{"head_dim": 64, "norm": "layernorm", "norm_place": "pre", "norm_eps": 1e-05, "qk_norm": false, "bias": "all", "init": "normal", "init_std_up": 0.0184, "optimizer": "adamw", "beta2": 0.95, "decay_fraction": 0.788, "final_lr_fraction": 0.0, "batch_tokens": [65536, 131072, 262144], "doc_mask": true}
MLP neurons of a small language model. Each row is named by its layer, matrix (up: input weights; down: output weights) and neuron, and shows model dimensions 432-527. Each number is 128 + 32 x the weight over its row's rms, rounded and kept within 0 to 255. Numbers have three digits each.
Before each neuron's rows, "fires before" lists the tokens most often just after its 100 highest values on Wikipedia text that the model never trained on.

fires before: " ", " a", " the"
L7.up2615:088086146147094095118124142130151157129162177169145093158130071216160079186083118135074124170163141169064183142140106117116146121141065127125088176150122124102156188062147093153130171133100156031086083122104061147144105096068130161106117134102190134118112128152097122158101146095088147137
L7.down2615:096102126135106088108120148079082152175111158182163130116124139134124156081175165158133118188140112143096118136073108151148096109179082085144137110109119112110106098088099115072101145128112158097156122134173120164166122113092141115143157124146183087094111151066136151116101072110127174143

fires before: " ", ".", "ang", "-"
L7.up2490:145165095145158128130128134107140222133119116120124080126116138146120087148098083101155148214124154116105184196125126169098112164182104107130090173079109115110144151119191142095126221151094182158114108144182126120130176084084074099133144156105133170080107109138137136133087211113093178186
L7.down2490:116059128190168095136134130096164116107151154151084168078134142129069125156069108090137094071150149086082153148137114113095090143172121199105118146114100095080124068082190110119131147135099129094185152144117133074161118098110095180112106131038154083075174135152095138094182098134098116126

fires before: " ", " |", "1", " ="
L7.up442:113139087206037134142136147111142152139129121098158095095036117180142117163040071102111183199152116135146178139107106153132157085160168163136105105198181068119138122113118144160107124117123121113126122134205169098134121096098106103122151140166092151097124172156132105134129096138094155120
L7.down442:099145128080111150058112090120141113089111118134154076146096124132107107079141145142064130103131130160124158099141123046179129111148064104130091127107101151137147126168127111094133183137096130128106115138144092198104105116145091101156154118142093184161077187123109132154128119098131141197

fires before: " ", " |", " to", " up"
L7.up1941:124143125186086120108092097116127126127100140192098107113135051130121127137111118140094150100110152151070152154125130077134098189100136076144127144145121089127120123191071174081148151137122151131164098120178128144145081133144104132115111208168071130107165131206113121175119097085157117174
L7.down1941:141093046169118064087122146171144113094148110172126144139180137074119149142119099078107092070134084097083174159109129069142119123089023148090105150060128104135152147148124098184129106175124130204118185125082109128101153131145153143187138133084116168137121151156102126088170107080102111100

fires before: " ", " three", " ("
L7.up4770:170113075136140093118142114129149211114158147122159098206128166142083104115089124122081141173122096183169164194070110075184096160142078155121130143087106157122100161127117111181163137123110142097086151101198072132087156092132098157095167130119116140123069152181121115180087093090144189158
L7.down4770:124132148077074123026120111145122143122157131132166086104134097155140121151062172110135160134182181149092127164113138122102161078151138109083180075140181075193120143174160145143169107122131072141179089158153153119123182079106066151123126116128114124100129077119116231108087139105145151118

fires before: " |", " (", " ", ";"
L7.up4032:182107173146114074097080201073183171061085149134216105120167099216107085123133138074067135161120111166116162146147108143129201123120126117153170091137140122097113137094103095186082125158198134166104125122150144164175140118076165122094121170112150125127127207199181094165096177126146123150
L7.down4032:159130141050133132146157093210140122119116128203149163153153086094128147121111089159123113142122112106128080215162203126054076131111237116158131101081093155073156094094064131121184116148084150110137163137101193180109139163132144057130147081130094074129101153074139154078165144171152113150

fires before: ",", " of", " to", ".", " right"
L7.up664:122159156142113182137149185149138140080089102085120150091129085145178137151114114116173095121191038102139122188158123098108128136081164108112126086175151118145129075088101084062159146031072146147060132140171113197150063139171120147160120108119111211171123115135085171156167126124084133098
L7.down664:083083086171121120087141156132119129137182151149096156124175135175154182163166076103161099164108123066081144093137105081163120119201061126159098137145134058150121118105117116117113185131137132155156143155080101095139179123133129178150127181085157115101129131124124123128128138169128166067

fires before: " |", ":", " ", " –", "\n"
L7.up4671:118144100126116092106072097144064117160127220163177125148153150087124104112109103141093131153138068217113045100129112111130156116071088087138169168092119132113122120136129091118170123139126150146136119127138076199163145137135108098126159140127165135122117132176069111124128172082153139183
L7.down4671:124132157156131083147139133134097104141102105089160141117167173112137147155155124137125140129152100128091145105094126137126101137149122145120133110163156090099110115130140184199101123104066187121076096108105149158151121136137114115094126141139130151141091164147089135072191106043189137110

fires before: " ", "0", "1", ")"
L7.up1213:102178100124158135086108116141146182152151115208157158077139129168145123122157149110122192106115097131148111135154099138097154105129074149109086158154123096141154132144110151122156130143122118021154158121145057098042152124102065107102101158077171193084073167126151135211092185075112160116
L7.down1213:134114129117064101044133129130142185095098104080137115109099112129148149168138160137155122096135159098153129126099109138070067139169090142111162096144160142153168156206145115083137110143132095107136156120106124135095101100175071144136109139154183193131126094149155152146076121144222145049

fires before: " ", " Service", "0"
L7.up4745:128137083172178144111160071180118095135120204126131103136107091107140136103126172167108199129145144062140097101094104096149130104131093125155119175151108084183155102144113073122168139192149093137125179034130108180130118103100106107148131104120127092148060167162080118145118170051134089180
L7.down4745:106114151138095093101146156107142126103180172083179177121191067104161069141148072119084181137100086130050110105172121159131137120137166139100154123121096168113091153141164105127130124192165123104111073122125119169128118121150093114090120126081156162065139131102136107097079147152168110093

fires before: " ", " |", "=\""
L7.up427:124126132172123096061109133094063144150175077157168134123073104199115108108129110138118156149139119208089115182169126190160179152176123141151134186118120116123087088185102113155157140092142138089129085149138086128162131146049122104135145117124168167141122148200104120200098123138092161146
L7.down427:157139146111098155127130129108149150115143077123135151156150131130106169104124123141182102133120158145139129146164143093150134123146140093179136160134173128120135137080140106166067145129103191118135130133103131079122135121117095207147107076137156174102166131203115135126123115160074196117

fires before: " ", " of", " to"
L7.up3564:203087080176127182106056166206152131109153106047138110179139104139131070140149114146064109117120090139120145166109155169148110144112187085109146094135097142148146106115126123153134216083065146123133110117113138136062118145144105095148110129131089132144104126148108123161129144146141107176
L7.down3564:127112155136154122130113165184169036136111091101097163083088133110142183154097120083136169138121120141124093162113108141069112123126171141127112070117068152116159090119105132130156122066131115158169106135143117097108105156180102086069103103128113177109083128095176135107047125144120169067

fires before: " ", "000", " D", "500"
L7.up3879:094119093142106213132102195152114139101114147147112095118112135151062040138141138131099151126146127104095126122141121116194077141151113115142106085178164159112150133115169158144161125140144110191135114125149132213123093181113121003093202162104078102148109090074150202126100188112113120158
L7.down3879:094079093159183137144157176114171112134115030194120133140136129143131072113138116125078121072130124152157106069158092154110113065154092148157101093161154117137112111122161129115143149101116204131132083094122149153164102145172117122160166168089126143052182150168094129105093101157144092161

fires before: " ", ","
L7.up3668:138117155135069091083037139159145112118107123135119108106122148162157052190100109070133152101156131131125178133107110135130154100143140130123164082133128138182138143124155062157122130124096091108085124140139154130125144112131085077093098155196140126130090129157185084131114132085160109157
L7.down3668:078048191115085170152158129129117147171144146196140112062130176158093164135101138113162217100196163137126084152164121146149173088099132166191117126197101078100170113124158106166082148110115159136168151134168180145121141144066107102148080161118176138094095143115150127150092140133178161157

fires before: " |", ".", " ", "–"
L7.up4334:096082082103089112120113085145144146109145087114110117124161118174137144139128068182104142136149121138115159145074140066161122082155138140109086141184119141109125105177181157147128172070171115096141059168165087170216078105145151141141216122096138101141038110150185119156064063059085151088
L7.down4334:127136172136125171110141122121164132137160054093144128146130146158159062198067074102186110150088157109095119078114100125096160141135101149213090167158105143096102134083114190162097138170131150136167158082188083075147176107041142107139066155157174148168106163154098119120125113101091124073

fires before: " a", " the", " \"", " an", " Team"
L7.up3262:070093203187175097114146129147173220166150174157218106114154174124182091138093094089160165153144126138132155092114068172149140157122093066188088144190113074134178067163150141132107127140084145084114070134152060130166206223166076185151091134189148156062155094140142114170098094118115135113
L7.down3262:167164164171121099136196118117045103065091138158087156123109063132109101124161089086178074135073088125108058153085117126089150119131099129125165135127117090118116144107111133109140115122074148124133156049148130127115115142121130071156125061072098144100105173124100136164133179105150173186

fires before: " |", " of", ";", ","
L7.up99:161173085175175181097095072124183168124095153128138151140140142178163137168129096106078151149137094126167079164131115135162120146097123112115147145113041080159150080108143133178234143147142176188074121105152129117160086151155115124146113171130077142101116127185140137120158152146098118166
L7.down99:086120094109187075117093137121150101114108168115097176151165126091128126202106104144120110159079143144126099182140097142170111143132135084140112136082116150161143127126158136090072135138169167083145108143135092137183184100143149138146111130079119146154128111082107119144123170151151152138

fires before: " ", " +"
L7.up5042:084127145091143146057054148143092124136122170117100067090187128143122076131106099091110153110163158107117131143128041095148138094180052134170086087134160107121168157103166094160094246075111154074146125141114130167071134077151135179127115146170175129079141079127163145157118135129164115122
L7.down5042:081153114092162145105096128128130136185157092150134112142152151089158142126108162105143141134070146164134110121123128124104140105103170142143168115139164157122157144199159182160123143064151063137075180165125154074128154016124116141083112100090074109170146096070144096137138115135085070171

fires before: " ", "|", ",", "|---|---|---|---|---|---|\n", "|---|---|---|---|\n"
L7.up4029:090140082172110130140155103132116193079100117128196138115103137139154118137122086106145097105124095089108125188136093105128072141101064173102141107152185106124170134101202110093167136080099108116057126162141163137131103113186103135102169114119156135129007124128082181157148187146189083102
L7.down4029:176141088115144072131126178087128148127180148149158103138161128146200057149128125052093152121141156119094191146186140130094108086085126108114203063161117097158103123154111170159133135106154130100093135159093173151171123168109128175110089101113102134095130149162126160194110192148133152059

fires before: " ", "15"
L7.up1403:165181131144133105135146154112082072136111151098079136087175101189131132159126127080098164172211159168099130127152077086096148115070111136123137126119161112090131154115129089094099136076201143111114068176091165126090133168118095104076122149140144118138141125110143118117088165121147088126
L7.down1403:134142150109121154178115154094142091160126147125117174118156061177144142065145122145070118110211088083156093109124117110128037105136129098127101129129159163146158159108134090186106141097112065096113092126155129116175153123141103139212117137120108108121111117109135119095127120097141118158

fires before: " ", " for", " Sport", " |"
L7.up1803:129136115128123087113096191130071141171145211094159069056167098189164115128125032135107118182116106193080160113070084111155070140116142163095060163130105127137098071105123093105132110118111104092112114170106136122109124185152149120113094139149148143178136139132117118123097109113123150137
L7.down1803:145149077147137117154154123041122172150147099079135112136072129087153087119114182114107106118113077158136132121106178140135186136084141177133135152110080147151125110117107173149142096163113099073105098139190164112112124114103103138082138076158161139124119107131117093126102101187105115168

fires before: " ", " Men's", " Women's"
L7.up3024:103064126135134112103112073155112142149091162168155143116104110134104135107119213174140177097123077097105125151093129159053126144136150112061168145166195094150123143130173101138086162138066084107132181117149094113116145099107133176160137090152141212140053110068101148183100092072094150171
L7.down3024:114158158134173152103151135104120107144129121108185145160142100091154147144111142126108075098160120173157116103165113092100110098156138162151110087135161108123142133128127118105072112120129118117160163133179140095172150128077148109101104093103129132140163155137097096111118160150114113175

fires before: " "
L7.up2308:092133133167126131075122059107123144120109128176078122088142056130107104111122142103111148118110114080113080150164150129184146122129032128162199134116148162114150109113163144117172121117103126056127173120126129165076066096133130111150185149174141135167150113153061137151156144128159161179
L7.down2308:153142132142115153143124194087130126124129121127110143148034108170119076119119064138141065126100142080105146171197150098158130104122135183168155108124121122185109145052151126136142121177117165166127134074130132116134140161200159158143136126052083098054138130086071116097138143121135103136

fires before: " |", "0", "N", " |\n", " -;"
L7.up4462:147132155157166097106095064100182139152129123149159109124058144172157051161086125080119130122135157093099130181115153151134176141136046101131114181175135159133082164144166110098073147151055133118166144112189073122141155092101124097127200114134137141128070152136121139209108114078146160146
L7.down4462:161130146107104161161082114112103130127146092116105164134126139143145133115169123114127084130115089125126111107141143072153124172072195208190106171138149177162101133108057108120109045162132135166126129138098140119145128131138145080146109116064098093153128145140129149110132107152135101163

fires before: "."
L7.up484:133147130129097132083107182135118146072142168078112102114155143136164102127126024084153143152177128149107194085112152152117121092119135127130164141128154130119140140169142148115166118099139111122123140122131152134112086159158098155142096146142095116131156173143124140137132187161114123100
L7.down484:189151179103115130091127168187087104132093157125161117095164130088121150111145143122117132101082117097136159154124146129155120211137148102169138160137117195115083107131132101151146184203181168087125161132130096107124138161128124135084093164065177107061102112151157068090172128132173126105

fires before: " |", "2"
L7.up1365:122130167128159137116119085109085179099099151161144126177161161198235115105096150133096140118182094108105129061154096084082132109059105186141191107169127057172172115165153150083148128140167077058094133155163098150166130124110096109173156127120080146095146144173085091109069238136166103094
L7.down1365:148139132108138094120130091151166110122119123130146146116117113057117120158080100148084103113145138137128092175115121118199169119118147090086138140193124103140107146159147121143167147102111135134125111171112163181132155142147130173088158177110119187162153118192114179125065081145115086125

fires before: " ", " |", "0"
L7.up2554:082149124145076073092092131079156110186108134086126094116157174195178046163101122098128177126159124183087157100100118126164088075170152147121127110080143125199137063135177154145108142059105157126102093143151116122087085152075153144058111118115143113152093141133161151113095112076177098161
L7.down2554:090154131066138144131152159155170156108095135117154110152100094134120138122165153127134145154136181158118052125124102151150145112133073165206102103108152092125153091124141109163149105125110113163123090120157111125146104127144127053104167133167149142113122157154083061174064107093103165164

fires before: " "
L7.up2738:081108155168112166076121139158100132139096137117145139143170114140090094233105095165089137139113156143064131113098115137112201102203148113116105119134126122106124113133155121178120125117122131081123084122132109116120154144162134080147130141164119160086137146179103107147120072078121175090
L7.down2738:103097189081159125079136142148179124133104163134140098087161144114059134139123124068074169131098121152157068157160179171119142114136088122118104132118171095115098129113092156131094133167146094110081141127132100160141159105119052134117115119102109132126168137101095074118175173131196160089

fires before: " ", "|", " SP"
L7.up883:090148121124183102168154111149081192062157139089145130090094148131133084113117174066115116138176097138152207173156132140150156116091123077132160086152130052178160145214108145146139153119053165131146142107093164124139149138128124120135100121135132188109129134122102155137115132129157143091
L7.down883:108148203090101117105160054133130143113080140199128031143073103179132152126149116090108113172069113160147196136152168111096103161119204144137121143132065134133092069053079125059119105139224038174145149138125169143140143151149163113112113181128158100160157088119185060133139129137077136092

fires before: "8", "0", "7", "4", "5", "2"
L7.up3494:134148115153146074128124172127141135079182118151155085151120158155173100156141135155108198132132128164094130130123156152122154173070112147116184076109180099207165153095203151184154199144177145099131167159141148099164128114143119134097163135141107116157101113098178118076138123088154130133
L7.down3494:119155065108086147081088141177123083115169150139154147123193063133151146091094162110094125094161141148087089180140138121146066134124087084172092097132126140143207118168110195080076149070147132098086087158117136140182163111124145102121119105146124127126135095130128175167102114126117131162

fires before: " |", " ", ".", " \"", ":", " place"
L7.up3765:150105158152087151102142152124136124134117069122174151146134120103198103179121144134104093129170116062144140148133095134118123165144117118180114157130160086132173158132191178150106192097117136134126164079153085084091123155193081174154112161112111165112173055163086118172096184152126112090
L7.down3765:172079121138093122120117133137179105143113130136144087096151152153182090210117097164135135139061143146110161196168197172107109114118138104133149166057118104138142071064161112149171113108123165143140124147151081131144161146101127099097155181188052137127127103114195150159116144123163178074

fires before: "–", " |", " season", ":"
L7.up4452:129186051120153124089086131142115149085140187193185083100149108115114129151098129121092116126099156115095132152123148127100159154167118156148162137130182142118122114171149141121120097127141035135159140136127098078198134106086173136137171193216100124114172143174132130119094124126168149169
L7.down4452:187167139126108151167127129116130112149143136145175177113160194092126187098143140104114091114128083121138123128170176115148119149140152154095164110101137193124155142161139140122090130140109137110149131243139128092168149076093181104074145151125143043156120109147111185044145090116130145138

fires before: " |", " |\n", "%", ":"
L7.up1059:126122128137146053124111125125053129044063120129152092141123139199171097134066129084122158183164110119134119100160158189117205093130137117174140168112129097155091147146143069153133168131125158111091139124161112140097105126118132124176096150146145101167130094189093133153129140166131099087
L7.down1059:110083095134123118083081124113151164098129145160104125113142200096099121095081133145152116113110151114190105178155170142162026130131085075134158081103171079112065113142187152103151095094130174098166181141076101140221086119130088206161153130110065096164143121130147131175167136098154127147

fires before: " |", " (", " —;", "-"
L7.up4046:081166167143127152110110128126180093161119103084108095095106162123116103175149115126133094178139077056090170119160117164186062170130111072105058132044116121105131086094124169117109137122067123149157057126122069199087109153161146106073143130121099130171197096151079203131164153119108094165
L7.down4046:140152139130180104156175214139078100121092165123128090135176130065199141115151144149162074156144113141109104156143142122111111054160137127104146155115200150162139135112175156144124158143153190148088116126131175123078131141134143177116106084117157090190157122099118147122192094093146135180

fires before: " |", ";", ")", ")\n", " ="
L7.up2309:104170114145087107113127093164123156147015092114124158169153104157123110125154104165131086082105090151161107163132065122128125109116163124139108082102109165124098150075122181114148216128150126124096075167122117126081074108189137132121143105082173181077097135125146099133119149175108168120
L7.down2309:126133123121108051054054125082111174095107118138135123177072147083174161071164130135091188159177108099120095139103054145157109207097095135132166139097098150095102122115119163189133148109114105151146160144101133151094074090178121126130167118183117142142153127129125113142112150121154129181

fires before: " ", " Swing"
L7.up537:119167134111152175028084140153140125138156156136078102119074136109136090207112072180123077175103136101121131096142076083186143128126075096149098129152122185158075131155149188118151165138116103093118159156167056133130111122120087090151129101155117176130079228101133112154147137085144137153
L7.down537:141132131116167118102156089147138137168142162158146158153133128114100122097180063161195125121138114160120164107123099096140149120137095115058125168108193056127072150105167110153145148218135092186103097164172108110093173119163146102107179139117081195097105161129136052124124155101085144109

fires before: ",", ".", ".\n\n", " of", "\n\n"
L7.up34:149099177145113088101141168130125113199100163106121140130172145222132093147190189153110107125124127142082133127145152136159078121112126094100127098113041160203091150077105074156082103118151120101081155153084188084163119164076140108060135102093130122137126105170176169127138177098137083133
L7.down34:143059113070143176149125108118085144132144065118141136107106132097154125143096080150150166102158151102140129159150150157058242151115144093151083197133123123086134135064116108136178037117183139116186138161135134144107134143179133117160115116107129184037128142125115136128154172194154119117

fires before: " |", " (", " "
L7.up4303:100183112162096114109123071134116094131147182158154171136096152088129115137079133050087159121106120165118141089138075082116149151108134085156110077144081114145115078121128073163155107060139103159076112148116107156160057124098147071095154176081119146116165099181162132119169188085113124139
L7.down4303:177073131031195148161085164104158154190132109099147105069216106134089151142217167154098104106124113096047103161200127156107091113114115167138117065179082191030104181064134111148073129116108145127121099137077104165168183152117138156137112130113057165127164167085142158119128132126108100099

fires before: " |", "2", " ", " |\n"
L7.up4044:086139097155116120071004145092148140126185133120069068128136132134162100107125162132110133071183084089120177137155127123146102105150169126111177130094108140122192180168118159162149103150097098038151108138104091106100153105205119102177156095138115126148090157161115098139123174096106076152
L7.down4044:184103132129173085064119030132065145141176149158155124130118121153127086116061126116125108154155089183136159079186106083162127110091115166084162150149103130112134133097160149136108125133114156139107128163111120169081091133116097129108143059123159114168146168216140106111167130115148131125

fires before: " |", ";", " ", " |\n", " West"
L7.up3939:066127114150117152113131187111142098161105089153157098114086075154106161118121101070101123077135082073147141177115152178164153104181098146139100137131082115167120178084121149199117137141148118151134148121119146135051168122123098086123075177093130122160154126177122149079089126154162115164
L7.down3939:098086043146166043126160151094101095106127063103072111153116123115137149086106104083148135203211091147111139105077168155142053135153090094114136054154186111121086172172135155186105133127113073116100084141138118180110087111158112143180127162098141150173149142120164138090070144097089101125